config.yaml
num_hidden_layers: 13
hidden_size: 384
num_attention_heads: 9
num_key_value_heads: 1
head_dim: 32
intermediate_size: 1024
vocab_size: 8192
hidden_act: "swiglu"
norm: "rmsnorm"
norm_place: "pre"
norm_eps: 1e-05
positions: "rope"
rope_theta: 1000000.0
rope_fraction: 1.0
qk_norm: false
attn_scale: 0.177
bias: "none"
tie_word_embeddings: false
parallel_block: false
init: "normal"
init_std_qkv: 0.0255
init_std_o: 0.0
init_std_up: 0.0255
init_std_down: 0.0
optimizer: "muon_variant"
learning_rate: 0.0028
lr_mult_o: 4.0
beta1: 0.95
lr_head: 0.0024
max_grad_norm: 1.0
warmup_steps: 200
schedule: "wsd"
decay_fraction: 1.0
decay_shape: "linear"
final_lr_fraction: 0.0
batch_tokens: [131072, 262144, 524288]
max_seq_len: 1024
doc_mask: true
train_tokens: 900600000
max_steps: 3498
dataset: "wikipedia_en"
MLP neurons of a small language model. Each row is named by its layer, matrix (gate and up: input weights) and neuron, and shows model dimensions 48-143. Each number is 128 + 24 x the weight over its row's rms, rounded and kept within 0 to 255. Numbers have three digits each. A neuron's up and down rows have the sign that makes its largest values positive.
After each neuron's rows, "fires after" lists the tokens most often just before its 100 highest values on Wikipedia text that the model never trained on.

L9.gate708:086127141117123117118124108069173135143164129107114100102174153110123120132126119139174134114093141130138090110113142135100149105167123139131108095129108143174084106144128147112083130108164120123098136129123133116116154118118158114120162100086124112163101126097148113140129137111111107077
L9.up708:147065100118081137164152131077133115118131097123133111151163167117117164122140130104112126087117107134145135108121155145114102156126120145134140105129111085160069077102128086132135128129154129109120101104078132107133161112167147127133164140129180171136126159152122141167122123149084142116
fires after: " the", " The", "The"

L7.gate332:103133136118145146135125097145146105118120143132119110126134131143131168142119136091135097124109087130133124126081104149137144133151087095142118091092155115142139147107121127148133119125131142127157107083154164147115172138137171152147100140105170138141094168152159149147121163127132142102
L7.up332:118141148108112104155104156135079135155166126114144118092085095104148142093146118120154103079152097096157128105104119121142079104165156123088143107123128127142111158126115120110127116114107104149097113101105157164152147120107129101146142091096130179172141151100133166116136088106089123113
fires after: " the", "-", " late"

L8.gate372:094137114113093103161147098117135149132175123128170129137140168083167130121149128175145123099141153092132124128122135110067136132132106093159119123152123114086131097112139167146087085122147113134112143097108140131159105101118096122128204122130153107109142101105151146124143121141160095127
L8.up372:078168116117169131164141155156168120159117114160087080136123141133145143126106169146152170166143117137093149121098102174131150157133137107204154141119153090086113117095139098106133131143159162110091077136141159130084146156106193091101130121142118106120123134151139086155110124166151100157
fires after: " |", "-", "\n", " /", "dale"

L9.gate495:106120107116088139165086154090148125105144128098122103123134103113129165083110153148092091098133152109129109124122107126110102119092153118143143115117112133099115106132112089091117114123167143125193091138157126136167127112147151132158125109132130094131138108131129168100129125156119118175
L9.up495:163123146131112178115143122118151122154138146080116118105122141088133113134180125157152116123130073162134090106130118133106129108123153151108080133177121177169111098145184120105127129130143138142154108110127197148108108107077148133155114134140138108150153123104150151107121112135132131154
fires after: "|", "\n", "-", " Section", " |", " Grade"

L2.gate243:143126149108141109143128122111140139124114182116098147144129142159120164111147128154122101148101115112111143179123111103094108111115157164141124120091136119163160144114120148085134090097136109115128119109061093126122167167122135106155093138122083059084145103118162108121122150133175120114
L2.up243:107086146141126141126106128103099150132144153122111114192150115108171106131171160108102126121130111139123141175156097107111118104138101125110110083113112130166166153122145117109106095110132099137112114159113125112092112138105092123176143137129126121111171143103119100171124142147124149104
fires after: ".", ","

L2.gate106:152076136126134145154108127112119121114180129104147083156186109168133097144166136092117082138137139116113120153170104125120124183105099113052151132165121124136089118152152137132159118129136152125160180149169164135111115129186128115084164144125135159110125113103096100112161138137090075112
L2.up106:146147078136168159109126092121056117122111158084121160140132129124110148136160124132129093166169178070089124170114111128085120126145111112098143124159128095128115152127112101149140096122128131103171131152142105164126105109164142162111124131139124167100128088149152128146134103125095097172
fires after: " |", "=", "|", " /"

L7.gate365:143100059100119105124151111177146115141108156123105114154134130162162116107163088091115104154124121149142120141127133142110141114166107136060044117141151144155164127114147118110132125165120127157083093146130096161112163144147111136076130158078068137126076120122102119127120119147135077101
L7.up365:145134138119146148116153099154101165129115195138135123128147091166135103110159122114158121114110132109069113138067143090137104155127127099071138151135120118117144095113108145115118126158113077142126091141138105146116146145144164132083161157112122136150071114146150122141126141155150107146
fires after: " of", "=", " and", " for"

L2.gate655:117142166101111125123141119126141139092112119147133129159139155150130110149107127154137155133146137110132111138145123146105133105130115112100116118094131141144079156105138152118167152098161104100102139121093098114121129089116100112129124088136152195093131147150091124145129109144091134089
L2.up655:115174134110128135134150112137133084108091114106143091147135156115083170135092155163138141115120128111188100129117132118115144152148124115110132129093121142148103143106166148124132126102160125171089117109154087161133139116130121130112133088133109197146110086147120157145133132121128150123
fires after: "\n\n", "=", " ="

L4.gate482:108092116116131120130121140128105152112154160113136110124127083099126097130098136104131114134153083132123112115099142142128144121111124164117147141113133126127159127127148133167145113120106129150161150122135125128103099087143138086126141147114157105135102152111108139110115133172093103147
L4.up482:127087123092117142097115125097070099131130141168123103107137127113179103122162109161136146086156112112077164111119156151121165187073137132090123155186126145132159111108138155148093108148128132160143126131143107165140104131145155123110112159124133112102101149069139158082118150097128156098
fires after: " (", "\n", ".", " ", "/", "-"

L2.gate222:138135143156118116158121130124136100136122068124132163182154130118125166123123127118112118102118142092122122101142103082119111115150143156119126154141115119155095105161135178099129109105138125082133102157146114149130089134140099100118126104098094107107121139126137115123112107131109132144
L2.up222:126125130130113132122117109114078085103127115156172095150096111110125123180126114108100099119134168117128117154163079153126107115140123175114123125114093136162104118137110110095096118128082119117129098153141113140124091136131120139103140095079095152140108139143093144091134101154117117116
fires after: " =", "=", "\n", "|"

L4.gate999:143140089122102123115123099134131130109143135128103161124103134158158157140141137106145134119153109079164103126127145131153092142094132114120108165161127143117106147143144150090145134126133114100181121111126083148134139160145163113106155125131074113119113145116146136112189155095069131070
L4.up999:133144116118143128085101112117160086111161110138056150133100076138137157154096106156099123108133152122136146106084103172136132105114089133145134109163153110157129124115142176108081142183139154104148117157109150139088146138095126122125130134127107114120122134177164082118158159138098128133
fires after: "|", " and", "-", " |"

L8.gate941:105142111147132140131163129175100163082136112164135121140141108171115133143146091129128120141129105194149149158112070130128123107150138117114125190106123124120141121132141124117138160135136136114140109126134143157111151143151126142122168098145078119174138130143127096097135150121104107093
L8.up941:090124108109103132161070186109152144119151118105121153077165134114115155136132156136168117094114128082148118062147096103147105134135119134105182137119150139106137150144110126134148115136090143127136109139095141120073126150110151133185179128134119090129165129112088106156095131151153130124
fires after: "=", ":", "."

L4.gate803:152137125133081118097154105117122139126148175158148137155158131127117138155147125182115146119147118147093125138073120131144072144112113176140119119113126150161128136125160118109133131108147174109121145090181119153082142162147103103104117182144173082123111146141130147202122119140128123144
L4.up803:122129114173118128103112102113129128142120104094114130101167098118135133147169112140123152109122127110137146144083160121121134191137103156148079144121162162100138154184083139113158171074112144110128109105153133115157174125162128105113110091160129095134107161124116094137139116151099097116
fires after: " 0", ")", " —", "0", " reb"

L7.gate908:153129125152143151151135111143142095126139109105103183152116100142158148125116104105089123131138101111092124081119123127145115102152132153104149123166133101124130135155131082106089164112107134159129163125165109163129097130127154153085118114151117114133145178123123148159102122147050158164
L7.up908:120101154095115139125106138131140115145112164150123105130137137131119117116201121077153103153131193157165147118105084110137099121114156134139122140169144168135167112152158146167151127184106181152097146151105180145090123149109138139127125133123137107102146180121105129109104127161093120123
fires after: " |", "-", ";", "s", "\n", " ("

L4.gate68:131204096171120091072081126121151127100129096153103118095106119077118146122125097112118129126111127133137129081121108113137119126156126178129165142111114098183148105140130146170113104118141131157133144147138106125138161168131116151152098146134134112161119142101094129099149143083109113088
L4.up68:157144149149134074108070090097123114136110087123068094116143124142136109138155119149121110162119106163124128082108109167147079182132154065140126138114099155112126108121112138145143119148142095101145176134116122142105113092140134172132114157099148129175163164129125125089127155154129124127
fires after: "-", "/", "{", " (", "."

L4.gate623:136142079152136119148151140122133132117128133117105129160114121137113154135124137121176158161103150119134145134129126128158146130096144160116134112154114124173128130128156148163139125108119114152072106132109144132135148110123158126146164113111088156087084143174130133125095097132181143126
L4.up623:102135122133104102152125098112131115105149091122122132122147144114110143133116094115085093112114125143141133123138168158107203124148142108111161147119127095151155124120112140156121127131117129100153143133168100128168165130160161176102100142129151123142097159139122111082156152149191108103
fires after: "-", " (", "(", " dis", "mp"

L8.gate582:135100151129125107118128165142099145134141177120130136134174145143133128108130093113063082161098109129128134081125126145107130149163091084146106113094166135127073114166104133119113131099130134112119099122121139092130129162154148091131108175113124130079127136142158149125194174149123123142
L8.up582:134155136099136125116127097142092124134145110107158133101080140130112106111143140162139087118118105138102143149113171105096139110078097124134106173143137109141164159132126152153126127162125104155152136143117138136120141124103131130150133122101137132144144159123105156076128090134101188130
fires after: " the", " two", " four", " a", " late", " one"

L6.gate504:152116105141087131146142160119105115184134173137097115132129084156123127117144151144133126125091130106101148096089132166147135132128155139125156145123114069147111057152132125122093110136109097126129127176148137148103109149131131107135154164112107124142128117130142133114123121113117115077
L6.up504:122142127168105152157123153117110179120162098111149123092134171152116108132092162168107161114118155170118125129097156125102139110111128125102175133139091122151135128135164134115153158076099096099146101106124113144160184136130149160106151146117106137143129106152131100151116143170108139151
fires after: " the", " The", "The", "-"

L4.gate348:109217137096135113065121095107191118112133146135119165117117092090142144101144143168107069139166150163117121125128105116117173155158144098111085146161148134155087133136134128149134104137150117141133100114158147123097097133086096130130132168149148157151142174128133091120081099134130145130
L4.up348:114135140138083091137189162129169138146162121129079141086121121118150125130137137147111114159157112159120130158134130143121106112121092101094123151142135142156130079115107158117183115106125114103106139142124139112121094130084126136119161141123081134140125124137088121078083116153104122109
fires after: "\n", " (", " \"", ".", "—"

L2.gate166:159106097084109148111068141117107130117115125125140118160134081110111116121178108121119114114146164155082155124122111111101117107140080156125133123140136156151109115139178132088159157170110127076113158160092124108119086139147118135174152109129112111119081146102107136127110168149120113083
L2.up166:104084119181148132126148124137107091109127098097097142114103153159172126123143117139145123147169115124135105127121134110151103158097163141109124121152130142164118096095111120157088102138171157141139170117116134164110128127161136128121128119192140109122073146149128093113102139121111129154
fires after: "|", "-"

L9.gate261:136131164174120146150145100104132145165163128139094128157127100117089137104155135121116119113107141121119117120122138136162129132124125130163161097149145102103129173181093106100115097120154103125182156146142093140102135123131215143148094097118183105140094094162133143134136093117151131122
L9.up261:118141119155138181110111154109112163111173121154104107074156153100097160139156150128128133138120141130132098122136166105131139106134133136109154103141169180130158135173129102109110137146122098099140141147135110151133161150090154204135160148128153110144127090148158112156119116106149131146
fires after: " the", "The", " The", "="

L9.gate303:163103110127130124126160117165157122070133152095096147145146152165155126126140149118122143072160081174152138155133141148127137121125164128099120136116153146151105122145171119129135166136118144111130110113132108150109178186102120143070160148139067097113137140127129107162099123147179202122
L9.up303:117133148115078107140080126117139164108177147082086141145128121152129130113135109114092106120153130115146135120140164107130096121138123125139112168107114107144142149086102135133121067139125125147091119153146147133119121130148104118122141115120139115108145123131181116121155141115156107129
fires after: ",", " and", "."

L2.gate433:134121122118192166131112141095095125106138082171128113131115129135122133143152113147116109111104149111138122135101149150118134084129091146092120121129122145103120091143135119155060120144122112077161121128122105086095116142103146139128178080127110142164111133135124119114161115133142121091
L2.up433:129120136135118144151147125143116144147115150093092147092164138159085137119113165175128129156133108104076115130111115108147130166102121169118139104129127143137114107072134123113119144141124128086135120116146114126118142177111108127160070146108127150156103123130114167102124179112131106101
fires after: "-", "|"

L8.gate122:129138146182149178117169156094134140129166098138169131106166106134106133131134099114095106122126137102174170148089130137148135116110162123091154123148126138141126098113117166144109157159080134163128119099110092148156092147186148107080175103091124125091177118098152145159120138154118099137
L8.up122:122137127151147165153105069121172132182132090113102149088104146117127148114118133085157162133141117090113152060153144106125134119118164141135122116099088122134127122071183113160101087148163144075127183185156105119088104122109124132093178105157126131103137100138117107119118113117097110118
fires after: " (", " /", "\n", "–"

L6.gate160:113115139152095145137157135084159108157124143123097132083163116147119173161163129130138108112157162151071126152131135137144135114158114124146130101102104097136097099175121128156114142149170090142137124129095119124144150162121155151134138135096133120112139128134082141111161125127087151100
L6.up160:145126147157134135161150125117129143144136126129153055114145177126135164122147119115185150130104095132102114126090151144133146127116142165166174116125158110136114146121105102140091116080166102098140084111125129135124145066137131108152144127128122096124118111159096121184137148137171128126
fires after: " the", " The", "The", "ro", " cre", "it"

L4.gate702:103140162083122097120123108106138098123146118165152131118097134107127104148107149120167123113103160143124088132097122089132150085102111129122109131138091163139082168136105108137101096135190125121108127150116077137106150106103137128135135147120178098161135157139086064145140097123094149134
L4.up702:152103126100157112145112129097108105118159158158115114159150132108121126126142177117084116121110135112112135154112053097156141125168121158157125161115108122136109102101127141149100186120134095115130107113124066134165115135146092130130138125123095145133131098147154141112114057124166123111
fires after: " =", "="

L6.gate735:157152138126084139135128167095143135098149163125134140123145122172154188166181092114128126146122134116119152090135179084135110128148098132126097142153099119138108082097153114138126131137079122119115126084167118091108142180156159121102103111126130156126149145136149110123144140157192152098
L6.up735:129109179152106115129114100138131140105150165125148142102129102130149090153160107141130128149142125100109148089160146106122140138136136082117163138115088145123115148108138117117124080117090144118134128128111089125107111105159142117116177137115126112096147170116128082127098136158184108163
fires after: ",", " United", " New"